Part of a small language model's weights: MLP 512 SwiGLU, RMSNorm before each block.
MLP neurons of a small language model. Each row is named by its layer, matrix (down: output weights) and neuron, and shows model dimensions 0-127. Each number is 500 + 25 x the weight over its row's rms, rounded and kept within 0 to 999. Numbers have three digits each. A neuron's up and down rows have the sign that makes its largest values positive.
A block is one neuron, or neurons of one layer that tend to fire together. After each block is what it responds to, as a language model described it from the Wikipedia text at the highest values.

L6.down38:537513462516511545479547550502535504501502519465521474495530477520514467508504443536478495491480508484525478497501477503482503479495503486497477487511485508510522530463516479495464483508476500506521516526519493499513523490491552462538472461530512508575503475451510508508519475499485473507510488485466487488517511478480471517551515507486486500534457487487478479471461500515503518488516
L6.down169:516471491497505550497485536493477520457484507527543486518541528467532486535514469529508513543479530498532523449511520507507496462492470495506485486487489506509508510536478476515541475507459555522507506512522470496527524491474469522506482499493536542546508535475479516457565486517462498504482524499512482494471533483517536532495477527490500523499476461443515513488479487473499507483508
L6.down294:476490471501507463479448486514502503514540477493493498534505535532498495517467520562490461494518510504493497450484514510482489489542510526519491472519482478481455520514470509526491475517498456494502478535529552489507513478480497498518514478481525509485466503506522526500480529514487483526506503556503487509513480511490462528539467525512491525467506515473484474503538511519444506515489
L6.down301:501517460526534532461488492510519490513511502522480551476519518503521509502505504489502519480510498465520460471542507468500478537468529500522453483487499525517494472535434491520515499540513471498528476508527526510499434470506518502500500525581512498458481487458473490460499452460497501510445519503543513458518513531498456561505526528478482489472486477515529496494500515500484558495522
L6.down379:502462499501472524540494488497512489505488478491473544528460504508548496506524488492501478502518486494516480474490474468489496527511508519452459493479482519491535456508482497480473471509518462479453509484475523491519495466542503558538519500482506507477471488502515458473516483479525566509462483518475495439532500524485473481481533569470496469506443468534492503537495498501473520509542
L6.down415:474513484483514523508491471510522484517489483472516474497500486535480508515566461549485544463497559495472508500489518499519479507514550490484546518533498497513504463506489483478484519495513480509506519487495444502521519437482458484539542486544532484506512514521494510510527441505490495529544480496505543494506479494468474479479499547461509479543502501496486488498523514505505493474482
L6.down416:480472515488545484455490480526486497522479517518457495498517495463491479472476528515497505487457482459511491530538457469518516503537471465506542493519509476475502509525538482512518498488446484476475509486490498517493474471488508487498516528507525472528456521484489481465557475558485531503486482521506485494487566498538552515518445510459512510478514506493510519505505562514526518504519
L6.down462:522463511562516500532460469519511468478537488526501523514505527523476498488474512502491514487516494465528518502542469465549488536471490519462524504515487527521516518482546508514505511499487521474503485504545493484441477510532496502481548526462486520489480538499494521475513499459444484503513448481543466511479519501543511486518505509494526518529508502494522469474558531484532527523539
Description: Final sub-word pieces that complete a split word, such as w|all, downf|all, dis|play, and periods that end a paragraph before a line break.

L10.down106:490511516471501503514534518484473507496516521495556486521513451462553478495518508482509491483558521485479492443514501486475516530502504480514503494503468507532501475490493502502504523472500508485513488524536525509473517516520535502486465507470492482507503484451489480501542509520517529478500480516497505555502503503516534511441516510469527509586531506497456492488487497517507473449483
L10.down173:562495531509493501508526497543529481496510528540510509481553497512464490473530520535561500544510479492578489493454501512506511464494478488511491535515493482485524473537509485519518512490501484535474494479482529498493468495494506487507459523506485535574499538458466479496502505441478505465486535485477504466519520523473469479519549474519540506472524506527523544515476492484505501503508
L10.down209:440517507500459484478532503532556499493519506511506554515501464496450521511466525515469502451513524511482526455501480537475467439510469503492510481501510542488518449470482502497507494503462495516490532484513489518496562522468509486463483501507446520459504495471498475492487491460528551512509526473469490493514532465539441514458490509538509496524516485508496515473531483536520508507468
L10.down231:459509479493520467532499486511491507507482510510491523470531506489482477447471507461496499496536511496515472504501518513497491532534505502516486474513520509489526518541521487533503487495473487553493523485482506467503512463485532515502516510497514472543464495490557497481480499449478501505513582459488507493500555524531514518490511442472505482508525481492530516525491514490513466449487
L10.down237:523498518511493495510497478472513487513497484500497545510463472511480519424487439462523531503542514504517483518529549487507497509497502450490508547496542476501466427547531550536510495498472539513518509478514468513472496475470506511490466526488513514479461515480512494486486531484523460460480497508485568490543471528518524476445480481502485460491520513474480498469506508477524499487460
L10.down388:513515504508480495478488512515532446529486530534485515482543487535494511534459470475493532501508490497484491522502485526478439528473537489527491475493492491521459487494501487479491494493475510505459502494513489519497464508508496503491449486476487502492519500496488463524492464505483569532479483452506477495485550512478520487511518508514528502489508510483518439527493535464470475503550
L10.down419:459499541457525526475504515492533537447518496484470499548482537501541504495505468520525516491510499509513466523515515512474488504504521470502528455488471494481529485517508550475492491488520519484457490505493490502527503498445506538491504514443467497494500459542513516457535516472511462506552535491487518527537536503548563536439474514470511511532503515493490454525522524504496498489490
L10.down442:532534478513533546515465543523485494501457519464540529481449502486461522495462516488497518475452531501505521525530480491480458537501520429483484477493503507455517522482513485520473503459490507471471503468456552509468519539509478466493527499500500488491467540467468521507487498475516523517530506504487488517530515545526481482489512491475456492478514449500464504495493501448512502520505
Description: Short word pieces falling inside multi-token words, often place names, e.g. the "er" in Azerbaijan, Puerto, aerosol and the "x" in fixtures, Wuxi.

L6.down30:509495514488501493519489495460521549497493472487511474500450499509515518528524541488500493504501494486463495473502520516506519483512516489513453514503497440529548516514482511500500482469529509524525507502499487499504518487477522475513497525505490526495504486530484506515496500483534540464491489490494487485492518509472525508492512518492497467501534480519523499519527522537490487516476
L6.down113:552482497491571470510504488522507490525484485506476470447479517500536545517449506483462517496468526503524544497486477504536555567500501512470546516533458473491503508524474471495487471509470491528523480520516489517488504513519484503509526508496463485569509538459513553520484505519487532488466543504504489530473495480491507540474466500506499499475507507514513517483468512487513533509494
L6.down157:494491485497492476524492538500478482496533491474490466496489469506486481535512482492479465513505515542493518488541488531506490504496544507519522527455503466463515512491471519481460455496526487540497507530502476475508518551458502511540509484545510473557526520483486525521498490466508509511530497524499469509491473545461460529500481461536493483465492454471527496544524492491514515478472
L6.down166:494506494501531464512476514510463503539493551490499503539506545531523481487534528507500477478493466535516499440510545477433486523528497509492516510513517514515523486502496510502482445518518506518502471518463532516543480476498513497501533493502491499478492510480486561496506487481505527525513487526507527456502496494486481524553488537482481506523476482509518501507501467529475495503495
L6.down226:511483489504526500504491512512491489498509473491490484525472508497493508504488502478480504501497527484537493532486518488510500507497521481482540533484472497505473478493480503537506420502521531504507479500506488480531521485483457494518494547516510482530499510488473475494471499515497522513521480465497517516492488526453493517479525492510485476553439522507508504513515474492491472506488
L6.down245:520551492489579544500513516517475533498511507466451488503513471502506514502521514490505544499505506523519475486573542486515479497466457494484490510526486482511484458497479472520508502477473454542512522473513546470505513488475492512506470501489516558539485513541503491498488479468501522512445513506510455484526513484486481512506483464511513469493440448468499502517512517488436504504530
L6.down326:490521473512463504483543497482514495517441500479496519525494512531486495515456493519478465504532491485488525492530517497533510506528517510511498471507496493502471546427482517503488474491466523457496519496507524467503530484450476485523456520488488510547482493518505517540519539520539472504520497515482497556504505485483501521504509483538492485492504505433487455509482503527496499466504
L6.down508:500498507473505515525503517494488491549512466492464501505531481514471466497554558500475510478522518503493471511507506517475552496502529429523494471529467503565464530455502486497507486502483488522470498491517473513465520504498470470512480514481516475550511520519510512562494474484511520476498523522511508549473518453491481486497491501492474489507503479451537520517471502441496499481497
Description: Periods ending a long factual sentence in encyclopedic prose, just before a new one starts (The, He, They); occasionally other tokens such as College, %, or all.

L11.down440:489524489535501516469501454555489501524473504465470476507494483543526502543485504487502476513477509469508495519451509498456485470505455497541522549489510511524525522488540485490511436465465491500481489543496484481485466526478555506498520480486520535503491525508438528532483514511496509494491472498505514478515463471487438487541541462489516510509498528503507504527496529485476537490510
Description: Function words and commas mid-sentence, strongest inside quoted speech or reviews, such as what, which, so, seems, think.

L11.down486:504515502501513513510491503469468533507505511524505466531483504488539487454468484445521522517507528518477487458508514538514477500507479535475471509522481531501522548491490487526512410511495507514475542479489458486485520485511519497456478504447531487488510470529496452469464522495508530490530479499497484525511488490472521498494513506494493507516504514520487514479497474509486525517474
Description: Commas after a noun in a list of items or topics, such as education, employment or HIV, measles; weaker on possessives and adjectives before nouns (their, poor, strong).

L10.down14:483501489541464452506528495565448500548504538485481548494476482515466520548493551451482499512525486515531496482472497513456480525463487468500541550467515515509507527501510487544513422508467475501576497490499476458473473519521486505491462519524492516478534500501516515501494533519526498539474498523508513467497455513514530506494509493515505553481510518549470480546474483492512521496493
L10.down62:496502510508532477489563520470514493520487491515515449550489481510527490531529510492496505472477551481514507490534496493510477520510482560489529488493513488490488525490540509447480494514485485512480515474422502497503498525483478513522542515486522499526482473487459500499479506490491511522481498514520496502536474493517473490491501499473481461488480494449529491526518493507477504519467
L10.down295:543509489504515518493527517545470477511481540533473470482489471549484519526558483511461472521514514554498494469540554561533505520505498496493500464464517455546480487516515508515469516506495481516497505486517495516496513544546462472511517494506506508488501523495475506453482491516505486560467576513469488487542508507503507550483532513485509515499460509484508510517488496499527506510498
L10.down320:522515485472547504514496448518549476522488524461494502446527532536479511530489489513538499473518519491487511521488499503495470482493494502498565517481524535503522470490545452515429445463483501455509507494507507522534521516512514496522492523474504516551471478535532474504500527508545516477519529500509497474472483523561484501469504508528501507562493459557508534482523489480502464503497
L10.down335:492496499497510481504516521471511501510494500500517487496523484529516496520634529493503505482524516509499461479511534493513494516519508525499497483498491481524491506484484472498517443505511483492508515506481504485497504501500443547525509524520517496530489538478483508491488473508485503510518519492511488480485471491506478503514494489506499476497482498503539493480516513511498508494515
L10.down358:526502488511470549520484508495483524466505500546544513522500532496496481536446480478485496453523541524511507485490523495529507538532505513485547530498498486538479509478510500514563463489558513486530500499482463507482480492486499533495489491516456506494498460522500519488490504496519504477512468467504517444538475508505498506475535517449570497493521494479470462491493526488464503551508
L10.down374:454534490526459505532509475506427483498463506516416504499493480501534470478516503448509519513483511495531485503469491497493492481506457505488441488520474523525478543501495504515506442500506483491482465508514507480518470495454505499519476480506450548484522513471528442517497525543445517470455504516498505476495468487503495504490530430504505541482487517508523507509463476467481508542455
L10.down444:509461508473504476498499501501479514501528509466513492518541565545506503463483516504535468483532493513498479519523488529485536506533486508489515484511477477506521464491487463529524414484548513497499503475494529508468523513483437536520535470496469497505458547510501488487499551460566473503510491483515509478513479507517487464496454544497496450511511515518530492478474499496502516478529
Description: Sentence-ending periods and semicolons before a new sentence, plus verbs right after a subject, often in quotes: "we were", "it was", "had come".

L10.down32:472500518485534449511455488478468518524503490476455498487493500525493514511488548486500528508496498528499566481499529489504496563514501543484453463480552486499482523512456477464512455528535465531509447523502525526513517516491449513509526499492523478507505519507523516495483506495522524497490513477544493471520475477524479513543463517539467515487518526491516497524536545501527508473495
L10.down63:538499468522501512514502499525475537506492519505500492510489515498510445499488547531502499514507470548485457518457504520486515476496491512467503475493474538516471533461509514517499494512495509523465509482521488474475585509494496523519478524500495484550512519501514498507495442473536498533525516504485499515512532497544479453487529516437497513523486495497501500493489537479506533491502
L10.down68:506529524497544469492495483487462519472502563509478484478483512497557472431485465520511532479459591522490546495536481525498517499489525494498534484545503524572455499494528485497435482452495485497480481484537467524500521519509494543503467475508546493497473494490485470513497543518520442479502490508500495501493496467483448471479440492506509465529493466486500470503447499485497548501479
L10.down97:480499537533522512510490509501487512516493549508480516525436522498547445498489479480515476489545480549526474508496529514479548486504459471483512517491489542491502547508510502527503445473515525518476515499525490469498539497478539540529468479475487499496486500477483461510496520488529519507484539499524501513471515467518521492487481532478504548535488510523520477489493512456492536475514
L10.down200:504503527482531448508497482496510506499513490494504479476528500493508509501536535521508545436522515492502489493473478496438462501511503518498529528470545515489481481481498498483493488516540525519471510519502502493494502514517466454566491486492473499501509506509481482550499479531485498481518525489541519530498478496449483528522466505500487538504515485539471559490536462540491478446496
L10.down224:484477450489520509508501535516518468505480481521523496483490503502514535500445500510507513500495499507517507528519462487547513484518528467514423481526450516553563509492494543483515514480528480497494538513450500465536514532497501510513486525548504533517497522492499522459521526477465473490511513483499499506509489484500524485501526492442519493478489477477506482487490518570512536475503
L10.down481:492510477506508542511527476502511517520545458486507466503465507530515497530544512513468484519540458494485513544520512517506505496492495534542477509455511477463447453514490495505495476498509512522506491491518495495493493456513486481483523502514533501470493474479497472479477458517511497521470494507503502459559510471530465518493493506484531521521543520489519493500509475507490466507512
L10.down487:482508508503502482507479532517498493451515538536497491523480501504518502517525541425510536456479496475475450512511467499510512531502507525502479515516502510460462466482532476529494510462482481490473550511492474494504493506501491498530494519467515514491442504477504510516532496528484443495534491526506527514466507511486494483516496498489507539476476483531483468504507515493496482537458
Description: Connector words like of, for, and inside names of ministries, institutes and societies (Ministry of, Center for), also list commas.

L11.down454:522524485476512515541492522451518501460463493502471483505497489511478499493499521561507462528544482481488504499528535504507491470513505456500489454558498460544507535519495500470494484486482508495514520505554509488480542491493551535490475535501445480492527511530505495473479526556483491515476504501462511508496525474494490468480490447464478500514479528492506506544464482497482464520509
Description: Short middle pieces of words split into several tokens, often names, such as us in justice or Auschwitz, im in Vladimir, serv in observation.